MLP neurons of a small language model. Each row is named by its layer, matrix (up: input weights) and neuron, and shows model dimensions 160-319. Each number is 128 + 32 x the weight over its row's rms, rounded and kept within 0 to 255. Numbers have three digits each.
A block is one neuron, or neurons of one layer that tend to fire together. After each block is what it responds to, as a language model described it from the Wikipedia text at the highest values.

L5.up596:134113160146086159156099093129101128152178129095051167122109095161155152209165174172185132089130185141128101086174146110160057109111072111086160135145142157149093220148116107121183150090138183165118107110063104099146162154156047157121093169137114163094113094136087073101097148123127146122134140080143093083155126115111136096172158107147157102150162087181133110131165130122105121080138147163131099159132135124092180174097122176122131082186094071138170120162100090082134063089085133
L5.up807:126117089115138123107128085125086143191087161091157134107160126125125159132144127128149149127122148179172118100125115151072115145105138091101103177142186102138168174185132177071180099199155083092147133133128115095141195128109103155134090110162108187126059117185091182131124104152158137170133130096130082115096118181157148142113142122142073120134172158152031169095135085127105070108185137119147150097147113110137091109074138074113080131148088095169145125150056134137188179150149153
L5.up881:173136109149097140095113097167087155078108082094156113096110144161103157088153146118186104140093082132058166115145139091157145110166087095116123167176128091168048201166109176115093148085082105135116165125197047127141160176197135138139055107159160153077086111149096096111121064088101134117131142072175130134176082094146176112166080133145118114126088136195155194128118213143085085106177147124124130138079169123069151162152105130127146101103114108089155120152094146156141097165101078
L5.up1035:121145051131096089131091138173109194128124107088110124150124102136131150232169175135129140127129144084129095144141066117134083183157103182060110147101137139155134185156134105149135091188167119180163090133116149123154151163173091086114105089094113152107176188138089069090119094165093093156098117112113043163106145117114169160104126160182098127107092157137125097103145146118195110119125126150141162074168172163132146147200202155150104080106186153130119105204104173070104087145128118
Wiki section-heading markers

L2.up114:097076082168154096129092129112213080142072136098146171215141181132119138129123091104129146059062088142150139161120164102148195089096109118165165170140146150151153108125165121156171114136093127155107154117088168174159141132133120185081115075146094116124091171063114202083164126116147157150168068143135125166134126057120159106188135122136194153141169132138122127140127123236117153117131189094049121141073075159159132167150130169139138115118149079145147135150122086160187091198149168
L2.up188:108078134135129144122119122071087118138105147116127092184072106055114146098187101114127152106148173138126133148099140152069104098140140098133173106158146095084127112126100178101081092114173143121168156171099131174088142089088141130140118078138150033104115130131156173115132106089116161151135113178127106123142126144141127134128106093081213111094150172155075098192062124110168196071121106157055161069053167175173120107169121198085133136087127121097072151067137098129135086159131108
L2.up315:094133157123070134121121123097098077139120177156130095122103122138116151097139144123137112131151143121141178153143154113191094113129145149140140130111102061093133128179077109152142122140086099103144153154117093159180100171173161207134199122169130094102100139146107121136119080124168136162093095166137083118124102099089134178093140094159149106114116163075109188117118172078101091084177101193139217232087123122109107129096146149123124102111152097151187144101097172202138107141194078
L2.up329:151126110181142154136077154152105150152146143091111151183098170187093143145090091109146144127144130232144126168135157145177129145090075102080159146118104151122169155089086078112102106085113126137177132129126106127142124129143150104140102153097124114145129128128134122088112135125121163126146133128140135110136160143186158120103093166108128106140098043107101094119107060138160142130129087187089123094185126096121091134174179147120096134081150154185081165100107151100120167168103124
L2.up550:112095159097123112161096110137134131081118136088050121129096139173045119085121159096103116142147152091139127092104163207125151191149117128149140146165127165153117132100151161059083093120147133102119134105170110154141075146116157166109151102116159110176130116068175125159107100171082110112167134110154076071185119095146124104174109160110156157208177166152133198129121117148135184102163133166028103103179106143137166083111051134181073094061200088092073128141119106147139154166134127
L2.up584:161136094175187118083171091137114105076141097155132103086148147144118163140186092149122122165121144188173135146103112113130150179109161131103139165176109130095134097160081178151174113122142161117087167172029166118108080130106152139079103095196116083121119145101076106082137140057165114108163119138111106105133090118146083151165135172083122133129097105100095150100138144124102127118146170104107137249187122106121160112111151156114125084159107124076145175158061141147168111179143151
L2.up595:143099145130143134131160105119078108118126113120113206094103124166144159151121147120131154177129208140115140118157147162156128113105152156042110146152118116177183143138141181126147095131109138086109157040056127173142159108132120131125114175154130120132097120185081115110145098129154084112143129151169155086094172142092120129108167160158086149179144056135107141105080084122174173099132118089151119177129148143124099161116147119165096159100159178108128125162115098173103094187175116
L2.up597:121061126109148127164139065104188064082115175128199072119163123161163134193204119116104119123131073165140073144137112159073169082111111065142146083114177092060170155129130132115136094098094150142152164127134162169103152082103113115135159089093141146095150101106153120137091193092120163138113128133116102055149115129117173171114119137129132121102113055114114115160146145134155110119177114139168133171190172117128114110144155110117108137122133203193106098108138188123128175119097165
L2.up642:088132149073104179108158103099141157089167148153162128113155108084100186149171138094122086162104090169122111134144118169158136177119138083097123097107130131103155120157115131119072103098078133154101144122135165152100082163125161098120171103108124096145119122165102160137130173125132177080117136139157092185124116090159136101132187130051148112091108145144108124127173135137069107155135104169176101172133140108108119097046081095124103111146118141120092075152209112167110130127170138
L2.up667:125147107159093135137137191169139085189101167143108112163073161105078088139121107058120096136093183134073107118130113171122146149155141134099127144138166061148126129134178183185125121147162172135097139140108168123165096184053166073139079111154146139104161129123089113107080110163068142132104080126127142089125111106135116209137128136097153121131118120108125204121081131137117168078192082132103181110121118088124158145102124086124042127075144159136132161074135124190139158179109130
L2.up711:139141127185131144152117129117186172100098118069107148092150132081175117156136188087117119171162130160071191085139168163106135152157172197140145115108133113104201168149102096123094153092161128148163158083120143134191124122115152110162166163133098132133081086138180129113057192126114160106094122130117150125150104121082141134061153099065111094142098131130146119128134073161111163098118076151112207138064134138187114142086129155099166039165074165101107113128156163129216115112097122
L2.up731:099131150100096106153090134095176113077127133169127142155045128131109187163118108075112119115165122176171124069144133116166126128142133121135108127130179158097186167082142122169120136130144068124115173184083158167084137142175085087162200169152154143172115167128099061065145033186140067105110102098127100150081111151085101131115113080139157083168146129092151133095194153144070201136158137119113108188155117060050184063146103153119041109131119123130139143051123114149182119107131069
L2.up799:164100161040119141051095133085134112114123094115129081076133131169132146143098132077124101074135139138127129130156163134179127121086083127129175095115097119142147187142147072161145042097122078157197141151046174148088110140099137158114083096163087106132155118139101095128152129146151107121130145136109173106124159123178169139105114146073170129152073122132154151147147110157117163130086066192167132092166130129137165165132130143086101126096187094129131114155171163128156132130155173
L2.up816:126163133123069100094133139153157097166109210105168147109142147117164146100149038151165130178099130150122159089118133130088144118135154124112154134107093096125141196128082168103142084134109137141146138185113125145173147164135113105108144109112130126154104090150168131124165108118124146092120146098122130139205103105125121116164160168012200091141080186126148111095074142077180202100098079174117194122099144163050144155174114129164101154089103117076093133096115099079147119151148126
L2.up912:100164133093088137131155129110186154128133134165159112137126145092115207130169072100107083129144085154146155145156160101169112158113150150146101134092114141148143159142065163152107130105100113081179155201148095157169142140111123189123144138159136135141158149068082099098134101217061080066124124100070151128107128122121144152212103097176143088114147121129092142146204110095136112087192140071109176144099120077110120147177132075185115067100132096117094167124168102139133196157132179
L2.up1015:099094173107140201125084142107130146106174162104123127186138131125113126150183182107137130136156070155137096171141098153147151188157172123066156152162115176143159142110077087147102060153124155084137125117099135117168163094089101139042140122102131173131103114154140156096114181145178066153077126087105143162112165166162080148106174123160146122144086109114095088102143108143110113100128120162154137154111137120124160111144088138129085149149162158133091166133167174154106119168117054
Word-initial single letters

L8.up1264:140133126153111137156094108128093062162118098119125120166132129147193122159113151076169136096115103110138160103141165101220111151132143147144194165089142130176074104146106139132128102160147140069147207182149116117101149151132091123163251180099082123115102074095100120134120101098124115150099095142146130170102099067075114160150138109177130102097090085166105119151109080162119127052116140208099150174115168099107083115127082093163141079136181101109088115126147134157157119111152178
Split-off initial S

L8.up1062:111104101167182126141139104090108136161076147107112096109186125124135160094122127135136171065158134136165171137080098134130162113140096146054133144070074133079173095073100125174144157149162110107150159117118099139168132089168166120168129117106147100115133099137188193151146034098089134049133152146074105126120197045140120129136094155150122151140108112102102159083124203139110132171121116150092115125056163122141160065104123130143185071192107144133120074174104116143157147100100174
Role noun before name

L8.up273:205118119181132171163132121133133126093103090143133082134166142114182115151111179124163108086140128138101147087115149065117133188164118160071165138116112165151137118156094147107147150142143192125170188124082148143188128168112148127089120052125083128094089120123160129117175132128076091084146123109147102116150186065132129116111129094167117117098189087104126150124073111157106065143188209159133082114131114104119132082107126086126129103120112130071104116154151192125116069148144144
Plural noun endings

L2.up25:127151108218162128117144147108136143101197103115214083113127151146160147117140206118149094041111112148056118088122111123138154108151077174115212160140117117119107102139102053178105105066184164135139177122144166180171139169132138062129115108141113157063104158153120160211115118114117122093127165132128120111130149169119114103071154124160092101148112109143104146113050145081136067170143163169121102054117109159122149121122157106152070103113131137137122084119137161135148139114156161
L2.up186:119137105169100129098160153153123108172138143069107112107129204099184156164090121145177139127111134156100161142172133121172114164098100091115122129100178133150176110194163113110113170137101176142095094156107148126162116149144092160144133133152173123110119075128138077118096084079111143163139145139116125130106101109105105064114127150162103182146111172120149090114135110132147083127092097166172223128122180114171143166170112144122100126134119172134115135216085132162151096163103089
L2.up535:102141127189075144159123118058164125097104153074109091094120089098109125165159147160082112098144137101100099108143130134085152108145096116153131145148127120142160168102074181105111104170113179182164138240229065154165089127170126086065138132161138093136108071115130128129143128139104172156139138105127119151104166146127152161125090106139149120108098083069065161131077113129149086083105130207145142127087108047183106140130116081124099117130103156117146110137171120144119109116157053
L2.up569:125119079209114092142103123112181152096183147124118100139135149100142131169124142107139085123107140126096198114144128126097093156123117102123175138075140197130137116086093162121128124115141161148102159169108133037121135206120136141111117073090090099132092102100136112112099124193132137217173148147120156160122092163131181096082078124109103099071111123085143172051064147113095097091124185183118183073140129135166134138070122157053092152085059164106153099182096096087126129128139072
L2.up578:121067149104130122117101107075066091146133102166114130149175159173118157099130150101133160108133140072116077116157109104128095142128118095103139099135126141127166186108118184126118179182096114152140151145128145119136169098141115180112131077123091122152130113097067142146152111159118112115133112179163094151107179041141143198126128126073133121135124125107105187135103176092124170101183080197174129056119133046155068095146191159144084090151136208090142141118154163206117096082109110
L2.up648:117153107139158133120128192150130144098167146126095191124100144077147155170122156121096163090161146100077127143146069093133095118077164085116161129186163162147203131110086118119143100094114132147112130126137191116103188167139096124143112164109150124185143144113135122207144118180098119093119107103121115111119106115064131093102120057140055098138111076137205155153126091164134130099153146155138069155100179185152133082115111158084120047103097166193070134120119095056107128092149114
L2.up665:169085068129155130123137091132177205128119130151095129128147104090157165140130123125148119113075097174201164170096149097149167162107135148117116197139153137091140115111152101086121155123128170132106107152158143107062172091080174126042090129140122133139123102149108134208188158173128102037135144133131172160076075135149157202105113136112113134119162121109094087119069107166101159102166080175055126096152111127109131149123089134179129125156136134086055140063112119144154147145174159
L2.up674:084128134197180114132126107124123074109153122181151105152139105103180130029169146122187098082138147117129104115158155115099145177127135209129160132136061180123130118104101092092076047112125151086126166194156043148167151135178114103151096122115117092083117127158131136136142161157122126113126160144146173109120203117114102134077128119158189084127131146139150161154136097130175089141162115191165166149122140132085146091166104130118084113172075129106167114153111131126075138142161111
L2.up772:141120102189135103127131180109150156170121142135139112101112175076117116151121129165137140110207160098128107116080107064123169141081116097139146211154128113130088168175076136112103181146151113121130188112171148127122177164173124190057099123134148109141071077122152109072110116078205154083124139123091108101129129145167099113114168163119102138111147146101100104147155142136107132109206176127178158158115113160173169144105107127128167102177146176082078096138161151094100122154112155
L2.up804:133160136122105107125089161158103180126167119122112140127055129092144195155100171110129136121125105164119125074136092184144163179108187111154117173126157181151144195146134149099147097118180100152153144137154123107191173161134106140132098087138121093214074125137066087080122054133117101120100116111160087142163142124160152165101144020140120088100156115096159132136097171116150079127071168196093112128123155128108136085143105147110080108153123174139075145086111075117180165110126104
L2.up940:143155080109138138150099166142167127137062145068109148142077154103163164100107132114125098122083105165174167121149118073125150128168083123115107172104123170088085148133108169051131158103105167093119145123167138154113212141128141129171088152107123146098110097137142131087117088079136177105057063064163129119150109155143138109122096116135127224119106082141209089121137155129093124091167141167161082106066119133147166140165121169164150105119117138165145138157140110176113102083128107
L2.up973:125158109180104149160142180103112135109120182142122081147161126107180124124111084119111106088129158128124193142139104132127109104144080093079216124091107136187097170110134085134052141133122110126154151168086139116098070117122172094139129121065145121077168131134130124159117092192097172160179145130164053117135141094134101204142138104112090164118137107084123118131101063135156090120162122139162135119080146124171105150168107140089136125109154116145130136125130127129165110131158107
L2.up1030:128098068140108131114072133180141108134109102131160126167151199099146102162151165108183152197117158100163144118112173128090101117134118142132107119106197121160102148173070113108044114099148121139116136117151168131147083147084142099154171078126159125106164143113072145117148144099111174070154091143169130113102088114134153094088109097116105039115143172133162115165189199106095135128151163155149129098131144043130120104136207093085130150114172152096126147119144060136148189182152115
L2.up1079:141185149118180137172176055103125121175167130160157086117084097140120140121139124162098096107165079112144147164158127111167144177094120150096128140157126096107085108164145123124109085116176174132181132122135138122115131152134143130128051073169138128094100092128058090085155145136143116198102143132090143150100099090093113173143108143078113086097168162088132122107168185155120083060157137164142151156137138097151133142152060114127151092192107158086115104165159118174121099098174116
L2.up1095:086188155103081123139129190094083078057063107131106104158096107140098126136106123097100037151137107129125177136143159178066145130144121079128189166117071104169145093146124154117133191095119134125166156132141167171119141168127121132146130181140119145100088124133110026110140141131165083111185067101091098105121150145169120100121048167178108126081138123139119116141109108171172173114154110124151109136045149189147102104063136155146121076069135159130099160139114101088142086117138141
L2.up1213:125161121115127153149160171112119115115160118131154188175147129101137126212103102086111120058160129174118117116079156150120139126180170094188161109151085158141104101104113066161190103081078125147137133163095109106145145196115165148089147146091141182119132183088123130116142186140153137116154134062109130146136124183111135090088123139157091114153125109072142068092118126108167108146149134117142113112159104123113207096128123125132110096141155084179197124057148064109144112191163085
Wiki section header markers

L2.up98:117103124107131128117098142131106155173124128102139097145056131084118136120101155093124098165128141120157188155202161094153190103132115158177125092054177154139115099106122121125142119076139085096083134101166149085112139104186126076115086098166092102163160123121084137103137128151166160116061146115180088083175104119109127175096145079191112142180163115126112165144099148120136081133167104176116100138111130155130149155056136142120171137164146123187080118135148100189178170141105147
L2.up341:110208135109179114144101177123135133134185123109143138159115175114174152079147105121158155065064072162123108146151116104130135097074072086124117126117120140126147118136218109132127179129074146191084173166107129101129112173104102157122108211108090098172117100120127093165144183147135133139112108114093113126151139130146087150113102100158125137121165164102130092168116120124109125087103157120113123077130130126101130089100127166032146134199094148124130080112137183141173134126090142
L2.up355:133134138148069055101108142186174116112154199106162159153135092127130136135134131128103113172118138162083111121156058200070177125180086104106120146101139062127120112064085123158188129190127113107211129090143108094117121128144113146119151134158169126127118191125119119117105119141121119175092151095178095157043139117120177124162114116167134106098090104109097154118064161157151113159109189113158097187161092137188127167101189158153158095100142116123154110093172103169156139178134099
L2.up358:125153113085179161051103136154044114134105138158116116108156110074178160162184113123121100099126117156158135163114125138145145160178124164079168149124198174125180097104160107151107161093122127156139195096141170157149087145168125056101155105153124127060153133141120081079176106144095157139099147112117146152167121147135165107117134136106062174146089098127079085216140100117149080161122078129101148171152160133137181187118102120102121094121129116197100172113113111112132142088133201
L2.up409:132087118144120127152110127113125065160136163150134137175159143173146081114098156075126142118143105105144137114115115083179167060151169176074109116112089141144186137071141126124157078162135149110114143173166147101163136153117102151077086209082141178095151046126138123112163099085111120088131077130100134140135136108138085031132111097106143177112157085138123153108123223123107125193113090151108099155128104164152165118091154152149154101123096144110128191125175142145092154148125089
L2.up482:064116081110136128136084109127168063115103135112125122139133139110103182144134107176086090146139096094116157119094151091101143103093108186160095150135171117113179082142140076100103053122170168132147141117181171178099086154131158123112167146129122162129092140132065094137137076086125130103125138158113134107122141150134172094145086128133143128139118134140140111080147136147120144179121097140117055150188138140167186036126134134082114156161105086084138196115116175180177156104177168
L2.up616:176091102140131149083146107083141065112151121097170132182156115107149116135132161102154093138108123135161129205188069191195132120123076136134124157098166151138103081081079132136141102118104153115139129140131111113125134181163160131134112195123095107123131138208112089126139150119106201107088111147126126161116149062153188092082096130119184140148184117132060066143085120093164162121144108151079118126172090140123044102143136122147119117052100107143082149191114161156143084141114099
L2.up619:148165133094121115123104147112129114201124122132154199128120130121146183183159181144159044163099148112135096095164120134093108099114107131187088139057098162160115160147122109184113149177118113125142091120109117127126133127167167174115111161086137107177141129191101097126137143137146143089125146135125147154152112145112105120103114146124034152161113166121128132121163102146140095166180104110116173125178176140167127109163175189162084083168112134124136137111128183124137118108115149
L2.up719:140128154208169122120138119137096136145187105090086163111201112094159110081172157090093100134145093164109085118143203160059134121132089107081158168139149133200157140154136098068060156055095117093147132158151123136144138145178104039145120142219156138184118139137105096189122136148144135104117055199102091160152154102128114110148086094172077092107147145085117099166134071145124182112100100150132101116108139164124044093157083119096140095104145130129111126161130106175135122152080174
L2.up749:117190068191103122135059131140155128129102156112143134129106114104135174126136171146139154119081075099185152085163126164113141115149136132121101174086067164066139094124132101180162161159156093136161159110146148138131109187100098083095094209123112164141143121154077111135133156098212186136085121180104121084189115119136192149139123139170133151180064090108098123115138148135109097138118093096130111121161056104128163104165158176085087122128136131135151087047134136164123136127098106
L2.up915:136165181063083130109143099038151117136154105164105145147089113095119184111175134073111126156117102183159155139164101113143174131174093143155130152091074099113064084131145108145133114073086129112175151168178129127120093158130140123117131100122158163147077100125072145166071092082130124124142090131133171159115116112158125128030108079080179096158099152126074137097126109202094150148165114093108176082112087133106187158147108125117111134136121132153085142129055087123147130109130177
L2.up969:058140106144121112136103122110143020203094179138163128164081118137157055105117090177104092172080079109122180187094133168121128080139095111106132097143100163142218137146145097158132134152106152107156118141122095131118114125129188105095101131099166119130153086159134049159125106165161156098137163120128106124155138138052148138137202149105180108176145079091125120151093138133114126167206097103088129091166112148134121146149133115127155100097155160069161110135136136099125080103091154
L2.up994:149153089090144159110098134132120115150162107122126126115139099193074144108217122150120192151120217142090169141151115084170100159105123157177130135108119075078108148126153084108119180127068139119154179146161102112104109121117129062123169154053090131168143154133129046157149121163129142117115088165154066127098112166116076128155090147051078107190158092125108147102091178131150137098147130121071105176121122172065110050092092174088043132141180131147163107137105181166143135121086105
L2.up1023:194123161160107136110096146154102102146142144122131148090184082102081119121158150125143112191116115060165132151137152153123115163108108161148058143118148150125131146106153148089105106131183107085113129164196153144183086139147211158148051102111132119135153183107151145184105094107147169187090099165105184123076188158132167171114090119114145128154079119109141165145102113169101141151116156122099120151116213085138157092114070165149112147123177155104148149100121176145149093108086136
L2.up1053:117172091135121109136140052105107126160152160127184158104149083083203187073166099123148143112113158091159170145160048099116131144138118124112088144092121135095130166105142092075099088128068122135116145160120139119116143104126138081132084132070118134089121182189140097125119098131120203127073072136142120065148170119176080046177113101071165153167125176120110187112131144093105100154154073171162093125118156092155089099133145146179117157130130092117111112092131131103105136093108138
L2.up1149:166154079140111110046138126092119157096174192115166135165126173107089201121123139110100114146093109108106096096148106134103145142181186090131163145105160113100123134043115099125119135090118115066178139125177120162125140118152159139192098086129080110105185127094147122120146117041156130104133106103143093160142088091154128124111096117188179076171110152111082116087112156111090094189188127141131118108154103099121119157144109170093158144113138176093128058144203093098175134122164137
Kinship and role nouns